Weights of a small transformer language model.
Size: 11 layers, 12 heads of 64, MLP 3072 tanh GELU, vocabulary 10393.
Architecture: biases, tied embeddings.
MLP neurons of a small language model. Each row is named by its layer, matrix (up: input weights) and neuron, and shows model dimensions 144-239. Each number is 128 + 32 x the weight over its row's rms, rounded and kept within 0 to 255.
A block is one neuron, or neurons of one layer that tend to fire together. After each block is what it responds to, as a language model described it from the Wikipedia text at the highest values.

L2.up90 [ 56 110 113 125 124 147 127 137 121 160 108 148 122 161 128 143  99 100 152  88  97 120 110 119 119 102 147 137 153 172 147 151 157 155 156 182 150 105 181 106 179 118 121 141 123 185 105 153 107  97  90 181 149 100 121  95  78 191   0  77 116 119  93 107 153 121 107 129 151 145  97 187 128 166 114 159 132 142 128 135  80  94 119 130 116 103  64 115 188 134 126 147  73 141 119 128]
L2.up608 [126 145  99  66 189 115 141  92 129 116 128  63 134 157 105 103 125 175  28 140 134  65 133 161 130 130 105 108 138 140 157 160 112 143  83  93 121 151  71  98 115 179  98 148 158  46  89 146 126 117 171  78 154 127 147 108 113 149  98 136 103 157 107  86 137 139 124 113 118  80 116 121 151 101 152 124 123 182 100 116 136 103 152 120 155 152 154  93  86 147 161 111 214 113 117 137]
L2.up615 [ 73 157 110 136 149  95  99 133 131 133 119 108 131 147 149 117 108 161 123 137 115 134 137 130 152 103 100 160 135 162 102 154 123 135 162 145  81 155 125 110 165 137 119  93 176 106 136 140  94 140 146 125 179 135 113 147 128 176  87  51  74 172 127 176 127 147  73  43 177 117  83  90 177 151 109 104 121 183  97 144  82  80 122 135 167  88 140  85 142 140 182 129 166 175  95 156]
L2.up1479 [110 122 122 150 119 102 155 145 115 113 124 153 122 136 119 163 144 195 138 121 134 111 133 123 118  92  98  81 180 182 123  93 142 177  81 195 100 154  90 145 114 129  91  84 120 109 111 144 168 158  81  78 187 173 110 118 146 128 167 145  76 112 122 154 117 139  98  86 151 152 119 121 118 223 152 112 120 149 183 138 110 132  97 136 157  92 179 173  85 129 187  34 151 106 183 168]
List item separators. Separators deep inside long lists, firing before the next or final item: commas before "and", semicolons in W/D/L or H/A runs, pipes in table header rows.

L7.up1832 [201  35 136 133 108 137 104 139 111  89 179  70 148 182 114 148  77  99 137  72 136 122 132 120  91 155 130 158 150 140 184 170 122 164 108 116  88 153 119 122 162 147 157  95 159 101 152 114 111  91 163  82 198 101 139  90 138 102 103 100  89 145 141 132 175 133  80 188 130 124 100 171 111  68  91 131 102 133 106 152 143 102 102 110 147 122 139 128  77 102 139  75 110 147  90 124]
L7.up2699 [135 187 163 160 128 105 120 119 185  52 200 135 183 158 117 132 165 113 108 175 162 156  97 121 121 153 150 123  64 109  70 116 144 101 110 140  74 129 121 110 131 135 137 134 145 107 102  87 122 142 114 151 139  85  95 145 183 154  98 114  20 145 133 122 114 117  95 129 151 114  79 130 156  92  47 122 106 161 117 140 137 119 101  82 142 174 158 146  84 146 122  71  98 106 145 132]
Separators before country codes. Pipe cell separators, semicolons and opening parentheses in sports and chart tables, just before a country or position code such as ENG, FRA, JPN or MF.

L7.up71 [134 106  96 108  98 174 122 173 118 107 123 130 134 116 154 122  98 150  93 131  99 173 123 199 151 141 141 116  90  87 124 149 127  82 127  98 123  75  53  93 120  89 114  93 131  90 157 112 134 111 114 155 142 172 142  71  95 141 153  50 176 133 112 171 133 130 110 149 231 129 145 188  95 123 127 156  93  53 111 129 141 159  75 146 174 101 109 152  78 184  98 103 111 161 159 129]
L7.up1404 [108 102 101 123 134 137 128 203 126 110  64  90 141 124 140 157 105 196 219 121 102 164 137 186 106 177 105  95 103 102 133  81 106  86 143 134 161  76 116 100  99 101 115 139 147 148 126  98  73 104  82 151 156 127 149  62 127 160 135  51 141 129 179 111 110  97 114  89 168 141 158 147 132 130 158 179 100  99  70 112  78 192  71 160 104  99 124 164 114  51  99 142 126  99 175 114]
Speaker attribution subjects. Final token of a subject naming a critic, publication or authority just before a verb of saying or judging, e.g. Rolling Stone, historians, critics.

L8.up235 [145 118  94  75 109 100 156  67 149 104 144 109  91 112 165  92 131 121  89 187 144 117 165  75  79 166 109 156 125  94 151  92  95 112 115 106 165 206  75 136 101 134 146  95 115  88 102 112 129 108 103 155 176  98  95 172 158 148 134 154  81 206 101 162  90 135 150 132 133 138 113 105 142 109 196 125 116 151 111 122 193 126 138 144 136 138 106 127 130  99 121 100 100 186 147 123]
L8.up678 [ 96 128 125 115  94 110 108 124  99 106 177 146 133 172 127 240 140 152 155 110 116 158 100 144  70 132  77  91 174 168 148 151 169 194 186 145 138 172 133 182 138 130 119  81 140 122  78 118 122 172  94 166 165 124 127  98 166 159 137 133 110 125 109 105 101 125 188 145 129 110  97 109  98 167 115 157 123 155 190 136 121 136 192 154 189 167 114  94  79 136 188 132 144 102 142 141]
L8.up856 [168  86 152 131 147 116 131 156  96 146  95  56 131 131 121 137  92 136  52 124 146 166 146  69 148  81  80  78  81 174 146  84 122 119  87 133 215 127 162  95 133 104 146 134 134 122 109 224  79 133 106  59 138 122 125 149 109  97 138 121 164 123 107 110 125 138  89 154 220  47 155 149 132 140 153 158 141 163  95  92 147 114 129 189 162 156 126 191 107 197 183  87  93 149 170 121]
L8.up1817 [113 100 126 143 103 153  73 104  85  93 189 109 208 183 146 129 106 148 141 168 136 133  95 164 138 134  63  50 110  75 126 157 168 137 129 106 133 170 167 162 146 103  96 132 150 116 155 104  87 124 126 148 111  87  97 155 170 141 120 146  52  94 109  44 140 136 136  99 142 135 155 111 162 145 111 114 131 122 190  96 108 143 155 169 107 150 211 163  64 102 217 107  98  71 118 149]
L8.up2495 [128 128 105 150 134 134 124 143 177 146 171 198 152 185 171 131 146 133 142 120  78 138 133 118  86 126  94   7 127 140  69 130 129 142 174 131 157 133 152 168  77 114 118 133 163 132 107  90 169 126 162 136 228 103 119 115 139 128 159 109 115 158 138 138 139 108 173 198 130 148 117  78 141 124 170 102  87 193  90 118 119  99 128 168 128 124 151 110  40 132  93 121 121 142 120 101]
L8.up2794 [127 142 161 143  97 124 160  34 137 134 119 138 151 131 129 132 142  62 140 127 115 145 152 142 115 114  49 127 123 109 136 135 104 139  86 117 144 144 127 184 128 160 146 183 128 200 149 158 107 124 167 178 147 163  56 141 105 132 156 146 145 102  91 132 106  99 110  37  87 120 144 128 160 137 104 156 190 126 129  85  95 172 142 119 143 133 122 138 156 154  86 103  37  87 128 175]
L8.up2917 [147 108  94 118 133 133 148  32 121 125 146 139 141  98 169  77 150 111  96 144 155  92 184  99 131 132 120 146 144  60 143  58  96  91  72 125 147 191 168 128 159 110 137  87 105 133  94  72 183 122 132 168 185  75 115 158 135 132 128 146  62 140 134 134 114 118 116 109 152  63  74  73  97  71 217 133  81 156  58 164 168  86 169 126 145 179  57 146 129 141 142 126 120 141 144 113]
L8.up2968 [129 125 127 142 160 129 173 152 142 104 237 226 176  77 141 124 123 121  92  84 130 127  95 138 141 112 115 108 136  77  88 137 113 110 139 140  48 134 150 178  99 175  65  89 167 123 142 140 133 128 163 122 130 101 101 189 161 109 158 138 169 107 199  44 109 163 152  71 211 108 116 135 120 148  97 130  76 149 108 108 186 153 159 107 149 176 190 149 121 161 140 119 116 115  95 121]
List separators before codes. Semicolons and table pipes in runs of short codes, such as W/D/L match results or position codes (DF, G); weaker on prose words like and, Dr, -ing.

L2.up1054 [129 118 135 155 140 142 173 135  83 159 120 140 175 123 116 138 105  67 158 160  99  67 195 123 135 137 120 166  89 116  90 143 187 154  73  88 171 141  54  74 118 137 157 108 101 131 118 130 125 110 120 161 108 148 202 145 181 121 144  73  74 134 125  75 127  79 196 126 168 102 116 157 112 141 147 130 202 123 132 151 149 164 117  99 106  91 106 162 102 161 117 114 103 120 125 149]
L2.up1309 [148  97  48 162 120 183 130 151  81 153 130 154 148 132 139 102 125 123 104 185 101 162 128 111 105 156 127 125  94 102 142 115 114 166  70 117  84 141  88 168 193  66  91 119 118 161 164 146 149 142 131  92 129  94 170  87 124 151 146 102 151  94 196 135 171 112 149 114 147  50 119 170 113  95  85 109 226 122 166 142  86 157 127 106  97  95  60 125  59 172 104 130  58 105 118 139]
L2.up1758 [138 105 112 139 144 167  94 179 119 165 159 177 164 141 138  40 143  62 125 154 125 146 100 130 162 103 120 113 110 151 134 117 144 111 124 136 142  99 106 160 139 108 125  61 129 128 102 116 117  98 136  88  84 127 137 116 109 124  31  84  86 136 137 114  88  64 137  95 147 116 118 145 138 146  81 159 160 156 142 178 121 123 189  79  74 137 127 128 116 144 113 143 103 137 119 157]
L2.up2346 [168  66  52  98 178 144 146 155 135  59 130  85 156 129 167 190  97 180 120 111 132 153 162 116  94  91  92 108  35 113 150  93 161 110 142 116  62 154 126 125 161 125  85 150 156 134 117 125 137  94  90  96 127 138 140 137 155 166 127 125 110 120 125 106 109 128 128 147 122 146  95 131 142  62 126  86 121  99 149 150 136 162 180  88 132 125 152  89 122 153 112 202  51 117 176 127]
Critical reception attribution. Words introducing critics' opinions or reception data in reviews and ratings sections, e.g. "Review" in "Review scores", "Writing for", critic, gave, noted, reported.

L8.up482 [ 98 131 206 129 152 113 151 150  84 143  97 107 135 158 155 142 109 179 155 123 130 172 161 134 144 132  70 108  66 140 192 108 119 123 121 147 143 125 134 148 152  89 101  73 120  99 119 184 118 138 140 189 144 119 123 121 135 126 153 153 139 131 107 100 126 143 101 167 153  53  75  52 102 159 129 164  91 110  97 156 130 105 120 133 140 104 156 145 120 100 110 115  99 175 123 125]
L8.up1666 [131 109 156 230 155 149 127 143 122  88 116 134  53  62 137 132 145 140  81 136 130 196 161 204 146  83 135 125  72 110 149 160 117 102  88 130 159  85 130  61 132 148  96 131  76 149 139 137 209 138  99 153 174 232  98 156 117 157 101  97 155  86 142  90 109 135 137 119 217  71 164  82 141 133  88 103 151  80 114 159 149 131  98 115 135  97 125 127 148 105 165 109 151 137 163 105]
L8.up1779 [100 102  95 161 150 123 104 120 110 115 172 152 186 128 133 141  51 126 125 121 118 120  84 120 174 118  82 210 170 109 185 137 101 165 126 118 183 106 127 147 159 141 128 138  97 103 136 138 174 148  83 155 130 121 166 119  91 150 128  65 144 152 188  91  91 166  80 142 228 138 144 103 139 119 115 144 162 157 115 159 100 140 164 137 119 101 122 162 133 111  73 152 152 124 134 100]
L8.up1888 [ 58 156 119 122 148 110  84 141 143 164  60 128 124  75 211  42 180  53 156  86  75 140 105 144 150 137 135  86 131  78 104 198 161  93 136 171  97  85 101 127  84 114 114 138 133 144 124 108 155 153 139 120 160 163  90 185 100 154 134 116 167 167 132 151 100 122 106 127 143 141 145  93  76 107 172 205 130  73 129 127 101 128  80 127 160 152 149 107 131 168 160 136  92 116 169 125]
L8.up1938 [157 174 210 141 180 136 107  87 124 174  82 162  83 150 129 133 143 150 169  78 103 182 109 108 162  91 134 130 149 151  93 174  97 133 103 104 129 115  99 132 130 154 123 186 157 146  88 130 197 158 158 163 122 103 125 112 130 121 153 186 143 137  73  58 124 168 148 177 195  94 112 127 188 138 114  43 199  77 130 155  78 121 103 143 146 163 143  99  87 162 112 104 115 131 145 176]
L8.up2012 [111 150 164 116 138  84  86 147 151 152 210 153 149 102  92 103 162 151 184 103 122 131 158 169 142 129 119 151 103  64 132 181 140  95  78 119  84  93 159 139 150  79 139 139 112 111 104 148 133 103 119 191 118 127 118 144  99 174 186 134 111 172  82 133 133 169  89  61  91 141 122 178 159 142  73 142 211 104 112 116 103 170 129 137  96 153 161 158 101 133 151 150 133  97 158 118]
L8.up2273 [138  98 112 158 112 141  76 163  96 154 141 119 148 157 154 114  96 128 110 145  98  74 161 156 129  70 102 165 161 170  94  91 107  66 123 160 115 147 155 160 159 139 153 218 121 110 106 102 207 133 134 140 135 142  83 130 101 160 102  31 114 124  86 139 142 162 121 202  76 205 150 148 118 123 124 148 116 181 160 106  86 171 106 110 170 110  53 143  88  95 132 111  50 118 149 138]
L8.up2670 [113 138 124 129 136 108 148 115 130 116  82 161 112 151 121 140 128 154 154  62 140 141 128 129 145 116 138 136 112 100 144 161 120  85 195 139 145 133 152 122 158  89 103 191 144  92 161  83 210  85  47 128 163 129 173 146  54 180 135 185 147 116 121 151 119 150 126 141 106 168 108 101 151 139 144 142 168 148 104 151 109 136 136 169  79 129 101 145  94 103 144 152 124 142 132 142]
Predicting the next verb. The last token of a subject or a coordinating "and" or comma, where a verb comes next, as in "Shippey| comments", "her claim and| heads".